Weights of a small transformer language model: 4721 steps.
MLP neurons of a small language model. Each row is named by its layer, matrix (gate and up: input weights; down: output weights) and neuron, and shows model dimensions 570-633. Each number is 128 + 24 x the weight over its row's rms, rounded and kept within 0 to 255. A neuron's up and down rows have the sign that makes its largest values positive.
A block is one neuron, or neurons of one layer that tend to fire together. After each block is what it responds to, as a language model described it from the Wikipedia text at the highest values.

L4.gate1176 [165 130 125 145 162 159  89 136  76 167 100 142 144  90  82 143 144 173 126 136  54 128 135 130 129  99 150 131 130 177 170 141 134 127 138 101 136 146 178 106 152 135 108 110  68 137 110 139  82 102 123 155 103 102 120 110 124 128 131 151 138 164 147 129]
L4.up1176 [117 162 133 127 111 109 182 103  97 122 124 107 129 112 119  91 136 133 168 138 140 108 132 148  99 135 125  89 104 137 175 137 181 128 124 158 102 139  83 168 100 104 144 127 119 166  80 122 110 145 145 139 131  80 121 148 119 124 177 124 100 142 113 122]
L4.down1176 [104 188 141 118  97 145 157 101 107 150 144 127 142 127  49  93 118 133 131  92 132 102 132 149 142 130 138 136 112  93 175 179 149 138 165 160 137 121  80 143 153 143 157 147 100 171 119 139  91 110 123 145  92  87 150 114 112  92 138 133 109 158 123 147]
L4.gate1513 [126 106 132 145 146  96 126  97 103 135 107 147 162  90 136 151 114 142 135 109  79 151 161 197 124 133 134 166 128 182 143 138 165 134 118 121 146 103 109 155  87 125 108 134 142  91  98 127 108 158 196 129 116  90 117  95 114 129 147 114 105 121 123 166]
L4.up1513 [114 110 128 116 115 124 144 145  99 155 120 174 105 127  85 167 144 135 124 105  77 144 115 138 131 117 141  90 172 137 134 154 158 138 127 175 116 139  86 109 162 119 132  59 120 126 101 100 115 125 169 143 163 104  98 145  98 124 148 126 158 113 144  66]
L4.down1513 [127 123 105 115 163 109 133 122 121 137 138 135 179 110 139 146 151 122 131  98 111 137 149 137 150 123  93 156 105 151 115 131 109 140 125  58 182  94 154 143  60 137 135 184 137  94 137 135 119 134 126 126 111 102 139 119 135 146 139 116 154 128 126 137]
L4.gate1571 [ 99  94 148 106 120 125 138 151  92 119 124 138 123 105 124 143 130 114 124  76  92 167 152 152 163 167 123 106 109 154 127 167 146 137 169 140 148 155 103 127 134 117 112 134  93 157 128 121 111  64 144 114 136 128 118 126  93 130 111 110 112  88 120 126]
L4.up1571 [124 152 127  81 130 128 127 149 144 146 112 110 126 146 114 110 125 120 159  93 137 140 146 125 135 171 145  91 159 169 158 125 154  98 105 118 126 146  97 104 122 155 161 145  93 160 137 117 143 120 134 101 107 107 102 108  96 118 133  95 150  77 109 126]
L4.down1571 [129 108 156 143 149 120 119 143 125 178 132 154 135 194 128 167 110 180 123  91 147 138 153 151 134 105 137 141 136  95 138  99 189 111 146 127  93  91 121 156 108 125 108  86 123 107 163 136 149 121 173  89 196 107 111 122 108 128 164 101 110 105 114 137]
L4.gate2195 [113 122  85 103 134 142 144 130 138 153 153 113 115 136 114 137 105 124 107 136 120 160  97 104 155 137 156  96 143 104 148 120 124 155 140  99 136 129  87 148 145 124 128 129  84 168 157 109 127 170 116 129 139 132  72 123 130  96 134 141 156 191 132  85]
L4.up2195 [ 96  72 104 139  79  99 121 142 128 121 153 148 110 105  99 141 124 135 137  99 144 120 106 140 109 126  99 150 128 145 149 126 110 134  87 125 108 142 117 107  72 147 173 125 107 127 161  94 112 130 149 130 128 154 107  85 110 182 134 131 140 152 116 101]
L4.down2195 [145 124 123 140 112 117 140 142 162 101 102 126 140 156 146 117 101 127 165 158 126 130 127 154 120 122  80 131 148 100 105 153 129 120 131 129 111  87 136  88 117 126 171 131 173 123 132 106 104 116 110 164  77 124 140 143  95 130 125 121 130 102 125 108]
Description: Mid-word pieces in lists

L2.gate1929 [139 137  97 148 102 136 119 141 156 157 129 111  87 130 107 128 159 143 120 104 131  99 127 120 106 136 155 112 113 120 140 123 164 130 139 116 131  95 143 103 100 164 146 106 164 131 140 119 127 139 118 129 105  88  95 109 147 129 102 101 105 161 108 111]
L2.up1929 [154 133  91 107 102 167 121 144 149 129 120 156 129 130  72 102 135 115  84 161 101 181 124 146 105 100 110 112 116 151 120 115 160 158 115 141 152 131 142 136 105 128 137 161 182  76 165  97 127 147 128 132  79 136 150 154 126 187 117  96 124 110 141 103]
L2.down1929 [128 113 156 128 154  59 165 124 109 193 134 142 144 155 188 118  81 158 129 127  76 116 123 150 111 116 150 129 101 137 125 147 118 134  93 125  99 140 139 118 136 145 111 149 142 132 148 164 102 152 102 133 141 147 127 177 119 135 111 166 145 137  98 137]
Description: Comma after introductory phrase

L4.gate658 [140  99 132 107 133 102 127 127 119 113 128 130 106 150 167 110 116 100 132 165 150 135 144  97 165 131 146 133 113 104 130  87 125 120 129 142 119 117 157 111 149 162 191 133 104  90 130 119  72 168 138 111 113  57 165 143 154 179 143 129 123 134 139 158]
L4.up658 [100 100 124 111 161  62 137 111  95 147 107 125 134 130 114  90 124  98 125 115 146 146 146 136 145 125 137 114 110 147 120 115 102 110 137 170 116  91 122 121 126 143 151  69  57 142 158 170 115 149 103 171 161  95 178 168 158 152 128 124 148 115 147 154]
L4.down658 [145 144 148 106 142 134 138 154 121 159 146 106 118 135 105 139  92  95 123  91 103  77 143 172 107 116 132 133 114 148 119 108 134  95 134 152 114 114  97 139 123 146 129  98 105 122 176 142 140 103 155 151 171 125 155 143 127 145 108 152 117 149 121 128]
L4.gate811 [176 141 147  61  99  91 112 161  91 163 188 126 136 123 107 116 132 185 150  95 144 139 167 128 153 156 122 114 174 115 138 164  77 104 154 143 125 123 139 137 144 165  87 127 123 123 136 140 138 125 148 134 118 143 128  97 147 130 120 102 152 101  99 106]
L4.up811 [140 108 207 121 136 123  95 118 123 141 101 139 139 140 131 131 139 158 118  76 145 118 183  72 130 116 143 159 135 151 140 158  86 125 166 129 117 127 129 169 128 165 104 104 129  82  90  82 167 155 138 132 133 127 100 126 150 163 129 171 111 143  97 139]
L4.down811 [138 102 112 110 149 123  94 117  87 125 108 120 160  93 130  76 108 148 128 120 134 182 135 112 113 103 117 152 123 159 168  86 117 144 131 134  96 119 101 149 102 122  77  96 136  90 108 130 148 140 141 170 134 145 131 136  94 134 128 169 125 140 108 135]
L4.gate1242 [118 119 121  96 145  92 129 122 122 128 174 166 102 130 109 154 119 107 115 115 172 136 127 193 134 136 126 117 139 123 127 105 146 143 115 156 122 138  99 130 117  98 126 109 101 110 127 100  78 120 135 146 163 156 168 129 150  93 114 113 116 138 135 132]
L4.up1242 [134 151 180 144 121 172  94 172 144 146 110 145 148 186 144 120 123 124 136 114 143 118  79 147 131 119 126 111 136 139 130 130 110 119 112 121 164 113 146 138 141 137 145 145 135 124 136 171 121 146 140 165 150 146 145 121 131 132 116 135 148 132 119 109]
L4.down1242 [190 136 111 150 129 114 126 126 110 127  91 101 141 107 154 101 143 135 148 133  90 121 121 105 107 146 104 154 147 115  85 130  77 130 120 122 152 128 125 132 118 102  69 144 146 119 122 113 128 126 149 105 149  96 119 136 154 161 139 119 110  85 129 119]
L4.gate2346 [114 146  95 143 146 131 136 139 127 126  89 164 105 155 109 110 132 147 122 153 129 116 120 103 141 116 139 192 153  94 124 141  85 150 174 134 138 113 168 189 160  99 127 111  68 128 136 162 118 127 147 172 108 130 108 149 119 154  72 124 133 142  82 181]
L4.up2346 [131 144 106 144 134 114 135 136 110 111 109 145 160 106 122 138 146 138 119 127 117  92  93 121 148 110 106 153 158 106 110  78 113 125 104 151 117 143 172 171 132 149 125 114  94 113 159  98 141 137 109 143 142 143 128 123 149  97 124 142 106 124 154 154]
L4.down2346 [121 101 114 105 125 137 151  89 110 130 167 142 171 102 160 132 151  72 134 121 129 127 100 122 140 109 100 107 155 124  99  84 134 106  75 165 124  86 159 144  99 133 129 142 198 113 137  84 116 137  80 134 158 113 154 123 128 103 162 145 138 119 154 103]
Description: Infobox field names

L7.gate66 [117 158 130 127 100 137 131  97  98 133 147  61 140 147 158 109 114 156 134 122 122 100 144  90 155 107  82 142 151 130 116  92 167  98 116 105 103 138 120 133 135 110 126 142 123 157  87 147 104 125 122 144 169 135 136 101 122 119 106 128 114 119  89 126]
L7.up66 [116 139 162 143 115 124 150 157 122 167 131 109 112 134 111 114 111 155 194 100 164 135 154 141 133 138 146 118 143 113 147 116  96 126 127  94  92 140 103 131  93 106 128 111 125  83 166 119 104 145 138 148 144 148 129 136 147 149  81  92 122 169 129 116]
L7.down66 [130 137 118 158 145 107  66 141 119 116 156 158 118 118 120 153 100 159 109 118 167 126 151 116 130 117 149 106 100 101 121 141 124 133 130 122 118 139  84 111 115  97 101 122 156 117  64 114  85  99 113 130  98 139 138 100 104 115 127 169 142 131  88  91]
L7.gate364 [154 141 107  93 160 119 146 107  92 122 102 151 124 171 137 109 111 156 143 123 158 116 143 101  91 178  97 115 141 158 104 138 129 108 124 154 102 176 165  99 105  92  77 160 123 141 119 149 176 156 178 144 154  91 118 121 131 130 109  93 123 114 115 131]
L7.up364 [126 152  94  90 136 146 139 157 111 125 136  96 107 171 125 173  86 149 120  64  96 124 133  70  95 152 133 162 152 128 148 135 133 139 117 158 118 118 158 140 109 103  85 154  77  85 114 106  80 163 122 135 144 123 165 130 156 116 131 140 115 113  96 128]
L7.down364 [145 151 140 153 150 128 111 144 148 125 112 121 127 106 102 116 115 115 120 109  98 112 110 124 131 117 121 115 136 147 122 121  96 138 146 144 164 119 100 121 121  78 131 121 107 130 110 101 116 106 126 153 143 200 119 163 122 144 114 133 115 111  61 168]
L7.gate543 [115 131 107  95 120 146 110 139  91 112 140 129 133 176 130  99 124 131 124 134 120 103 124 109  69 117 152 135 142 116 180 134 123 115 114 159 116 143 137 113 111 126  89 120 106 134 136 137 185 149 112 114 134 132 108 103 123 172  91 126 138 113 117 148]
L7.up543 [147 157  88 151 134 152 163 172 151 146 170 142 143  93 128 116 127 105 118 123 127 104 118 173 134 147  93 137  78 114 128 121 146 154 149 138 122  99 104 169 122  93 141 137 120 107 123 125 130 130 143 160 134 146 116 167  90 153 111 137 157 132 135  91]
L7.down543 [145 126 170 175  97 134 124 122 120 151 125 132 119 120 139 106 105 130  98 144  63 138 118 146 129  97 132 183 119 143 123 128 145 142 126 147 153 164  96 163 123 136 119 156 130 112 151 123 134 162 148 113 129 106  98 139 156 133 140 134  81 154  98 128]
L7.gate1951 [108  94 114  86 150 118 131 117 111 127 148 153 115 194  82 135 132 134 113 134 156 120 125 115  94 160 154 113 154  85 103 156 149 109 140 135 143  92  87 161  89 133 149 139 152 112 100 102 144  88  79 136 131 157 133 104 138 148 169 124 118 176 137 110]
L7.up1951 [120 133 110 132 141 127 119 128 108 109  72 128  99 128 148 139 139 124 134 100 135 128  98  91 150 129 129 152 110 157 141 102 113 116 107 156 174  93 134  99 115 129 118 125 123 119 127 158 151 137 123 132 173  98 148 158 108 135 138 119 132 119 113  98]
L7.down1951 [129 118 150 149 101 170 140 103 124 127 136 101 148 146 141 182 123 110 180 160 137 106 142 146 155 121 127 146 123 124 146 115 144  75  89 132 131 123 116 163 128 107 113 154 128 165 128 156 137 144 122 160 205 113 161 143 134 179 150 122 125 120 134 173]
Description: Also-known-as phrase starters

L4.gate889 [127 114 123 168 139 116 139 160 120 163 114 129 129 106 141 119 132 157  89 129 143 159 149  87 113 131 112 116 144 137  93 146 102 120 171 157 162 158  96 141 125 108 141 128 110 152 104 160 115  87  91 124 114 181 143  92 147 114  79 123 122 109 108 149]
L4.up889 [152 122 174 125 117 175 135 149 142 153  97 115 128 109 134 120 168 142 128 126 110 151 120 133 143 109  76 128 121 112 100 112 140 105 128 116 140  60 168 137 162  97 105  84 172 159 100 110 146 114  81 113 115 126 122 152 121 149  90 135 139 116  79  64]
L4.down889 [114 157 164 168 116 137 105 150 107 108 104 171 123 127 112  69 101 122 129 145 111 186 162 146 124 129 112 144 135 118  89 122 155 145  94 148 143 143 162 161 106 149 164 123 152 157 151 107  95 146 114 136 111  98 139 108 112 105 148 146 124 143 122 121]
L4.gate953 [ 98 159 102 168 102 141 154 128 161 143 107 158 116 109 141  75 121 188  99 153 117 115 141 148 125 157 126  98 103 113  77 130 151 115 166 144  76 109 131 144 131 136 111 110 149 161 111 151 113 129 162 140 125 147 159  50 123 148  81 143 149 141 114 160]
L4.up953 [136 167 106 166  86 127 109 124 164 122 108 172 129 111 170 139 115 130 129  98 107  86 131 133 174 142 141  96 123 145 118 137 115 107 128 116  85 126  99 159 148 135 110 142 148 144 139 142 143 149 175 123 123 160 110  89 114 137 139 188 120 119 126 126]
L4.down953 [130 103 160 158 143 126  73 163 173 123 104 101  91 101 171 110 107 129 136 155  99 119 121 123  95 130 112 126 125 118 123 128 126 115 119 153 150 131 110 154 156 127  96 147 128  73  81 120 122 170 124 142 114 158 128 145 127 134  92 105 110 138 149 171]
L4.gate2112 [140 187 184  87 109 168  85 124 140 145 120  92 103 106 103 122 138  99 118 107 141 129 111  98 112 119  70 119 112 140 106 129 162 133 130 107 135 110 120 135 127 151 134 118 145 152 138 129 141 127 154 143 129 115 128 157 151 141  75 110 118 160 129 111]
L4.up2112 [121 136 132 132 131 166 152 161 110 102 112  98 106  67 123 142 130  89 169 121 137 140 163 111 150 165 130 108 155 149 116  71  98  88 160 112 136 130 129 132 116 127 146 140 139 175  86 124  61 134  91 112 104 190 103  87 138 110 121 151 125 118 156 107]
L4.down2112 [108 129 137 120 122 102  90 172 141 113 114 113  98  99 139 103 130 122 105 113 163  94 140 109 114 112 133  94 148  89 113 114 140 137 108 164 136  80 143 140 124 137 134 125 133 139 143  95 130 109 148 179 161 136  91 137 153 186 116 158 151 122 155 101]
L4.gate2221 [171 163 132 136 104 132 159 164 156 132 145 128 113  96  98 137 112 127 148  86 135 128 126 124 181 140 118  93 109 137  99 118 153 150 181  73 104 123 107 181 136 116 132 113 117 164 124  80  99 130 116 121 125 159 111  86 162 143  76 103 147 152 109 105]
L4.up2221 [138 120  93  95  87 169  53  94 112 155 124 138 183 122 144 110 158 155 120 120 124 144  96  97 173 165  99 144 134 152 143 122 110 133 151 166 152 168 157 104 165 145 149 132 130 168 133 115 135 127 180  94 152 160 132 124  79 172 117 116  94 140 116 113]
L4.down2221 [145 147 154 140 149  49 172 184 125 126 145 118 124 161 154 112 146 146 136  85  96 117 140 150 109 126 145 128 123  82  76 136 108 144  75 116 131  93 122 156 131 145 144 150 118 140 140 110 130 143 114 149 147  93  99 114 148 147  97 136 184 103 130 122]
Description: Comma after introductory phrase

L7.gate298 [125 176 151 138 113 117  97 113 163  97 100 128 102 120 151 133 115 114 136  90 120 173 164 122 138 159 168 108 111 144  83 119 107 180 154 136 132 133 157 143 107  95 109 116 138 125 190 127 156 199 110 153 121 128 105 128 162 146 130 128 112 116 131 147]
L7.up298 [146 160 121 192 108 119 120 168 129 114  62  90 143 138 149 112 163 135 113 125 106 102  98 128 130 104 144 135 142 102 117  98 133 140 135 119 157 133 104 109  88 140 140 153 112 103 140 134 146 136 135 165 106  87 104 104 154 130 126 112 124 138  88 111]
L7.down298 [176 113 124 113 122 102 144  94 149 138 158 145 112 145 128 127 146 118 103 144 126 114 139 124 148  95 118 104  96 102 119  89 179 128 118 140 109 152 132  97 111 173 154  80  89 122 151 110 128 158 117 135 182 134 177 140  86  99 156 125 177 159 111 116]
L7.gate1369 [132  87 144 168 142  75 115 108 124 110 103 126 116 109 142 149 111 115  85 116 136 125 136 124 155 152 154 117  98 115 114 153 133 104 142 122  86 141 166 144 147 132 120 118 110 136 108 133 104 120 121 144 116  74 127 124 139 142 124 136 140 119 118  71]
L7.up1369 [133 110 113  85 133 132  88 146  76 146 204 146 121 144 128 122 144  90 167  95 141 157 124 170 146  91 138 142 131 155 113 159 144 157 141 100 137 109 111 107 130 168 145 157  81 153 150 126  95 175 148 144 113 151 123 135 119 177  78 121 120 130 102 137]
L7.down1369 [110 115 154 132  93 163 136 132 121 125  99 146  97 147 130 125 144 116 182 109 127 141 129 115 123 141 118  89 125 109 163 146 162 178 108 148  85 116  96 101 118 170 134 130 127 157 194 104 154 181 109 138 129 126 159 151 107  58 130 102 154  94 113 155]
L7.gate1681 [121 137 153 137 157 170 121 141 110 157 116 122 127 120 132 154 158 115 145 129 120 134 102 133 131 111 103 155 185 109 135 115 175 101 145  74 102 116 126 113 116 133 115 166 122 144 124 113  92 149 152 134 130  85 169 120 109 157 139 123 168 132 134 135]
L7.up1681 [135 169 114 127 128 118 103 140 123  75 136 158 151  97 139 152 128 149  95 120 155 134 137 109 134 177 142 131 137 148 140 180 137  91 143 112 125 137 125 118 134 125 173 152 144 155 137 128 101 142 124 100  71 129 123 113 123 139 155  90 156 108 102 131]
L7.down1681 [ 80 118 165 135 114 181 135  95 114 131 117  97 121 133 102 133  91 108 139 127 145 131 127  86 139 146 128 122 145 123 116  83 145 116 145 105 135 131 125 138 121 146 114 160 104  82 126  98 124 105 118 124 121 100 113  93 116 106  67 139 147 126 151 172]
L7.gate2135 [133 137 143 139 136  99 120 128 121 117 124 188 117 131 112 170 134 119 141 120 114 109 102 147 164 112 142 151  99 148 121 118 128 167 136 183 129 121 121 147  93  98 108 181 150 148 137 135 106 140  85 106 145  73 162 105 151 147 129 158 172 141  97 111]
L7.up2135 [107 147  77 166 120 100 125 145  93 116 158  73 124 118 124 172 122 142 125 103 119 138 132 134 136 145  94 130  92 152 124 160 113 150 137  87  97 114 157 155 148 135 129  95 128 127 159 144  66 130 115 155 125 111 135 106 128 149 118 122 144 138 103 120]
L7.down2135 [124  98 140 156 105  62 137 156 117 131  90 142 119 137  55 138 122 155 102 126 133 109  90 126 123 127  91 165  54 109 108 147 158 170 121 105  85 133 120 124 129 168 101 151 143 158 130  92 162 123 114 182 146 140 155 158 151 139 127 152 146 111 123 120]
Description: Clause-opening boundary punctuation

L2.gate227 [141 124 138 148 126 119 109 120 155 137 136 138 116 200 101 124 104 143 106 105 142 128 120 122 136 188 163 141 119 135 138 129 161 172 164  96 111 123 117 119 143 141 129 121 132  89 170 102 137 124 123 180 138 147 129 150 129 188 102 128  94 126 138 131]
L2.up227 [130 161 167 120 128 109 135 112 209 148 125 149 141 110 133  88 142 127 122 124 147 117 103 100 143 171 154  99 115 104 143  98 138 127 140 101 141  89  85 116 109 120 109 137 134 116 137 110 141 121  95 124 165 137 117 147 135 126 136  89 117 130 131  93]
L2.down227 [111 146 129 143 129 146 150 142 175 134 144 150 146 169 140 121 141 113 115 126 129 121  97 115 175 150 189 149 147 132 121  93 140  97 109 121 103 142 114 119 133  92 136 152 113 113 144 136 145 119 108 144 161 115 143  94  99 168 107  90 141 107 118 144]
Description: Speech and claim verbs

L7.gate415 [123  93 125 112 107 157 128 129  69 146 146 114  94  81 116 112 121 115 145 126  79 159 135 169 141 147 132 160 130 135 129 111 153 135 124 113 126 128  88 138 136 152 105 128 122 152 116  73 127 110 147 134 114 125 125 132 176  91 146 108 126 130 131 155]
L7.up415 [136 112 118 108  78 144  83 151 113 172 140 136 121 154 137 188 147 129 125 134 125 151 124 118 100 116 132 145 152 140  82 132 126 144 130 158  67 170  91 140  96 166 135 132 131 130 144 134  63 101 149 140 164  88 140 126 161 155 142 138 131 122 160 149]
L7.down415 [ 82 101 117 146 131  87 105 174 115 110 104 147  70 102 123 175 141 120 138 184 123 143 102 165  97 117 104 138 150 155  81 114 132 119 134 143 142 116 121 133  90 165 112 162 101 168 120 119 158 128 152 140 148  91 179  93 145 113 146 105 116 121 129 124]
L7.gate515 [117 148 144 112 169 141 120 105 118 138 164 118 130  94 113  54 110 165 119 127  86 155 138 123 122 147 118 112 130 134 152 137  98 151 104 119 111 121 118 112 118 122 104 161 112 122 136  96 103 130 123 121 144 177 124  84 137 127 136 108 121 125 100  97]
L7.up515 [102 109 121  87 157 131 109 124 113 102 127 119 119 149 172 100 157 152  90 128  84 135 122 120 154 103 125 167 111 156 157 119 145 160 169 146 135 126 126 132 120 121  84 140 117 117 105 140 152 130 127 133 177 135 124 145 135 150 106 156 108 106 106  95]
L7.down515 [115 143 145 148 192 113 127  99 135 136  90 125 111 135  88 123 133 163 169  99  93 121 143 119 123 122 156 131 125 142 151 133 114  89 135 130  86 126 131 101 139 132 119 148  80 117 120 181 116 135 103 130 111 167 133 118 113 148 110 115 163 137 133 151]
L7.gate596 [172 124 136 165 171 131 149 124 123 132  81 140 143 121 100 114 158 150 128 147 162 141  90 137 130 143 149 132 157 159 101 166 152 119  98 125 119 112 162  99 113 148 120 133 143 119 116 168 157 114 137 151 122 116 132 111 126 147 119 131 121 132 112 140]
L7.up596 [152 121 128 154 125 103 138 122 121 154 113 120  65 132 139 123 144 132 139 147 142 161  81 145  90 119 150 141 130 134  92 179 143 105 130 105 145 173 129 140 111 165 165 140 113  71  92 147  78  86 166 137 123 120 166 134  87  99 108 144 145 149 107 126]
L7.down596 [149 107 158 164 132 125 112 134 114 111 116 125 107 136 122 147  88  94 152 120 156 124 114  68 103 142 112  72  85 174 131 135 129 122 110 150 100 121 176 104 137 112 117  93 170  95 120 123 138 167 182 116 130 152 154 118  77 137 102  68 138 141 106  90]
L7.gate1174 [134 144 137 138 151 136 133 183 145 148 122 115 124 125  94 142 122 166  71 161  94 149  96 157 127 103 157  86 134  85 141 119 173 103 114 132  92 171 132 107 104  90 126 135  84 155  91 138 161  97 126 154 103 137 150 139 117 139 114  98 143 111 101 130]
L7.up1174 [109 138 137 143 140 131 103 176 106 122 136 112 170 129 138 124 132 136  64  81 102 151 146 128 121 142 152 171 128 123 164 120 135 139 127  98 139  97 142  78 152 128 111  91 101 133 100 132 131 165 122 184 119 120 151  97 165 119 171 111 126 130 125 175]
L7.down1174 [ 91  93 181 102 133 119 147 134 146 172 130 159 114 177 125  99 158 143  79 113 149  86 161 137 184 165 142 121 111  89 164 135 133  75  86 112 110 150 119 112 153 189 127 127 138 147 125 156 123 151 134 148 133 153 131 113 121  68 101 136 133 103 117 160]
Description: Mid-name subword pieces